Weights of a small GPT-style language model, trained from scratch on English Wikipedia.
Size: 12 layers, width 512, 4 heads of 64, MLP 2048 squared ReLU, vocabulary 8192, 39.9M parameters.
Architecture: no biases in attention or MLP, capped logits.
Training: a variant of Adam for these matrices, 6872 steps.
MLP neurons of a small language model. Each row is named by its layer, matrix (up: input weights) and neuron, and shows model dimensions 0-169. Each number is 128 + 24 x the weight over its row's rms, rounded and kept within 0 to 255. Numbers have three digits each.
A block is one neuron, or neurons of one layer that tend to fire together. After each block is what it responds to, as a language model described it from the Wikipedia text at the highest values.

L8.up124:131165157123145127185154116095142118085163105168114128125165129107154133111164128124150119116120111089098118130143090138134176139132151135166168192165106105162128070120113115172146134134147147114144144118157122117084142106126127131103093091113102115139156113101139119114166102108141152134130119104120121103153092130126119105155131120085124104143135083112090132136111153107142195100127091127177169150118118155124129149142138122120112144149087136125126101107128154167125131146138098122164167136150124072137110108
L8.up198:154161142137166147147122115115087139112146087094165086135114161147116105139110133145139138117139120092116115119151120087089114137113127152130142141137120097123084124160100094112156154110147150113112141134064090124117123149135136150109121130119151131163125106085130070148118112100128077121090148116179161144122122139127124127164143145128158145115109107126074141157171133086118112133113111159143123145135124135091145099079111125134127102145175146120126134106103149146100134137151122101160115110142148113099080116
L8.up328:109118114127146142154144165113135123139134103119153114070157135122166124118139154108115139168072143121123135140176144144110147131132150099099143148144139177117139131085173100133051140113136100127137118125106128131113134120112124097093148155115179115123181091105098141137146120154120125126094182085160142122083173086114132067130097134073154139127110101131177094159150127121121141146103097116170140162143136097097125091080143131141087073164105117135131111154139161158133151154135126177181106134135161134157126124
L8.up502:125110127144137106083152174131098134120178150151128109094123135121115085128119120123144116153123104121138133111148093093150120160121194113123154104156114079114111104103149133150118098141153187125112128085121157123100144127096135135119108115122108121115110149095109163160118142111162103143046135134104161155163145151143177128092085112110132120149134109135135124123131101123069138101085116112142095177133136135099121107153138087116146146138113155116140114138149135144140136113102100150133115111148095129156117111
L8.up1045:126148155109114142101130117150117135120126090106162131063127132113099122144106130121143125140119147085128114096117120092137128130111147143164133111089113117146096164102120136146138122134129151132078124090113149121126134118133137100141086157128194100128113117121112122126079080111125108182121171163104136142124131141134123126105133101108138121141118116111140155145139171110133154149156117162150112126137135149094148138173120146140127109157181123128135119141162153149116151135129099130147177126081087132150151126
L8.up1074:162152103102131152099143141137113094112116138105144107094131140098110105144132107127123144135139147147080119100122110088096129145108178158179125103115125121101130177083131116135077100148107149136106114156095141121117134096179116114132110123120140081167125120134105131090122114126114137118106128128091091107113105110147134090138127071133124145160162107084169144149136146139128121127141112153087135110144117134101177129159152142107097111092126092142160144138110145136128148138172131133138124132154116107110118164
L8.up1316:128106137130186124154090171127132147139134138118154133074120139167125109117058148167106111089125156123156170124142121126142172119137141176121125136133145121115196148109111104117140105148106136105113094134162118105116138108099120121122126167109140109169153097133157144141100173111116108183140130111134121108171145129144087137139124163170136127099163089129115124111142109132137138136097127138155127103087167128169108189133131111121103141132124092088114124164155137125121134095144082093112136125129116151175108158
L8.up1629:130158145117127099124162165096146131148120104157130095090140186111126172129110157114108145096142115156138136109131142140118107125119144138137100122214097091140113208102115123140115152146113128116121097128104131171116167105139131119137118153163168087147150115157112119136096170114181127212122115114121134114155117085080107083079110078167124166153149074144129111114118142097121149138112109111120118102100161156112190110120139105141127108128153107141114119149156144154127153167127115140138156145086121117124129184
Opening quote before title. Opening quote marks (and similar openers like ', $, hyphen) that begin a quoted name, title or phrase, e.g. known as "Chaka", performed "State of Love….

L4.up588:115151130167134076149120111166139096143111140113179098125176092163135171134128083139114144130087114166113158117160136117099104191118141122149141164072118155097084128090182153107122142143158170153105112079110126135114089102136156126117117115156153111133111134125098105114139135127118146103121109134141093135105153084077096130102068142147119133100154107107104142123129146107144143149142142135137148100179098097084156124145132138130123078155145130145137133126131136095105128171127134160138159117090080095089139127
Mid-word subword fragments. Second or middle word-piece tokens inside words split after a short opening piece, like Me|chan|ism, stra|te|gy, Belfa|st, cal|c|ulated, and digits after a decimal point (100.0, 3.5).

L5.up320:131121138170126138128132129126137089137138128092136107085152113090116141152119110122125161129128115142129134111091118146112177134164109128146145119165126178158105132089122100100126095116115093136141085140145138126083109137133148140106105110103129139156111141111177098079116123101150167097139137117153148132130161131132099083078118131148134133105134117128127181127141145111146156115110099147148139092145152117133131136146118098106116141130122108165114119172142101137095133149109070107154161145160104147101142134
L5.up454:104113110143151162150090106135125103114135128145132118109142121104114135157150126110123100158130131196124115108161122137095138164087192163108127157105054140127097124126115143102154093152166110136142139123153136130096106140129114120152118130112127123132104130132093137124162100120146139134132103155165116110108123121118118097085111169145102143168162133160144148183128130146117183132120122182114140084128185099090184145118140157111138109125121146125139120137147130134110133140131109128138176102119125123105111108
L5.up500:074157127120132108146080128135072075139152130137143125157143095116134134150119127109152120126124085160150109118128113114119142147138143119137110138121130156131149124107131137086151136139169144125103105140099152127093152108152117141115123139128115102116108172106130141133128120080124140117111131111159119128112122129140168093074097128157120119117124163147125145125111101153081146119135127117140153154082168107120142121134127143141116139137121103147167148129167147140084117110120114138118125083139132099123120110
L5.up687:122146138133141087148143143094106098161127121123077121128132090141102106126122124165114095158110131137113153145115121151060126141081146141172164104073101104121106128090122077126136088168131146149119139127097129120142135165145107129106107068135107134133125165136126179134093120076111173106142181138144108151054123101171087104121077154173139128122140134139114176114096119114106139117164082167145110123102142127113107128090163113120113130106123130114145099139144125145083094143133146139092130117112129099101118162
L5.up757:143113171111171116104145152156104112109128141126140082118157094095141137171096101151132128132142117154155146121121125106133122136108139140116141122139059123155122066123089093089163114129093140142140134151112143120082167173143115091148150164129182092134149139131141132116166103092113117131081115117126135150141148108146141086118125140163157106144172129134103151176120126113144085130183042145158168131149139134122105128163134150088145117143113125133131146158149125167084128114118114096134124127136107148120102135
L5.up1378:131123110134123169137178079100101120145151149093105097123133133109132120159135123077112098173120137163154130106115111117114156148102127085100108134156115142147095158133110127143154129113116117099086139127146091134138088131136128090140128143108118121124121135114125147069116131102098126158137164171109127138123131124097111102090169132150142157168136144130126142218128145132129153117101100148168143067125165115131119123117138164124120109103147117164148123150104141140068128133100109101129114141150124143100124104
L5.up1430:137157099081124122123155167126087127126111078130146155165143111119140126127153118143117132130097089158114106126134118171093136143118153170112108117130157144114087159114146133111126153095148155112116152062147141139105100089151167133139176116123125133133133097150137174124124149111147114169146118106157157131129112114076157125129147076146155155123116089115144121180108132118131196097130111163119173133155164194129153147157125183144101124131160093135162109127132153139101110136144089100112124108127119125112144125
L5.up1486:143100119156101140131105093112093126131124100115152108103143085142129132166147163118084116132098150174130106097104140144114156144114161092140128160195117152174105130123121149063117133180153171120074133138110084102089146123109111105115144151139130110121113145134133109141132120100116140116100091121131131158125116146134116134107086129141145159122128072137144140133130114115158104148102120129153171126122128155121128123095130122143118117103118156133131108154117148172114139146157130126113125115143149143131113126
Mid-word syllable fragments. Middle word-piece tokens inside words split into several pieces, after a short opening piece, such as ro-man-tic, Sha-do-w, se-c-ular.

L5.up149:134156126148135128126136110117148146129131146127151103108141188093171103161154101141139138119118107149096125129141180100148115121136110120099140103136106109134120102093119116157139107129140121130123122111111048138124133149095123111102146122147166075077093117102126154111140149146157123125081200107146136140133152094111156113110093150136158120147116134109130127127133115097111117147073113137116111122153079139087150130121130129129092094117091114125106141154137108114114137109133081125151143096084090105166139115
L5.up578:154133121152166101125136144125123110177143138127171136132145106132095123091146146146150154145115119121087099128151069149109190138132111099127148144113102131117130075108110065134122134126138136124097123114137137166116147092139156129134163132138133151126133144071145107124154119117107111121079163095120086128118127133102085084178100122135127211114167110150141091165128112136136144171098058115117148127130130097102139131100146140123117094167101091133124115130154141146134118120121149129137156125130109084089083125
L5.up1128:094144148141120140102122123129136130132165106146133130102139161125122212109120136128159171136136090117127114101189136140133110101105175123164124147132101104142111126148099135115102138170143141117115117156139141128157108135150132100129171148136190141150152173137167128126127119121106118140111127103101096147132107080114105118110164139131096170087116078151145141102123138032121137116128104139164174123101145149118133113139093085129105104098113126135133088137132141178140139091113142142197157172148159129110137142
L5.up1320:068142157139114170140159152157130132133131134072187124093143153132178177113099134142134143132136113124131131116100166094141111117120152167138119152122115162139099138128078092153100148137146139145142120104114130138111082130135143132109120088129168120188150130105142151146105126124133092133123114146135132109122110080115131126112144134163121147110147145120157153091147136092130157075144069178107091130106163122124089138109130141104106098127133120139140128171166143158111101184133101127166139157105109130095123133
L5.up1477:087171099147112118108116126117135146116144105183146090115158178135116168119123117180128135124114107115131139118155102114120146133107093093112124124145094118147127123098151133136135132127124110126111097111091129147106118109139186138136097117087149128084124153121121094135134163132129096146087122088147158091097138129096076133163110124121126140126144124124122120147111078131131129138134102154158161144180117168112135097097139092140110087135151091113109131169144138141111134109140109097143108146144089109140170149
L5.up1789:091116122168116131165141152165134118164156101130138120127151164161139123114086134102150104145080138117080076117133109099076136142131151118127170123148094123112124132131122149143150094167122142094125096172125091154128138171150131103153115092107113068132176162144125149155118110089112133119113087054101149154132101161137091091163106123116103158135119150133110128141142143095107175142087098160090140129158168147092125147110114085173101083120130093167120140152122126126124132112129075162121121122122123140103129159
L5.up1846:127149156169153162126139177108123108109141102131139173106104135092102147131134122172112123129087097089120119130171111139108129104162116123121147120097124096100108136134121132132098172144112125126114119133112092142099110119118171122109098149122137098167149100101164121123094130111144124129089150146097123119150146105110121143158093098117128109118160130140132115123102084103098134101132101108089151152137187129087107100117122137149082099135128106162121128174128110115128117120143110109108194110168124072098093163
L5.up1939:091132187106124094138142127143130113114132158126129104092146126131162164143153166153120122158102131157134106149129139118080138137123137151157144185109152181094144174114135122117114132123178133104075157124120117125121132099145132116130142134134124097140122142115094148145129126120147082138067126115089124123114148101134134135129136127143131178113138082158142164089179134145099137138141109141143146088085157122151161141133134124105118117139146141127136073135153105142143122115120081083130111133178083098064127123
Opening quote marks. Opening quotation marks right before a quoted name, term or phrase, after "known as", "referred to as", "the term", "under the name"; weaker on opening parentheses, "per", word-start pieces like rel-, pre-.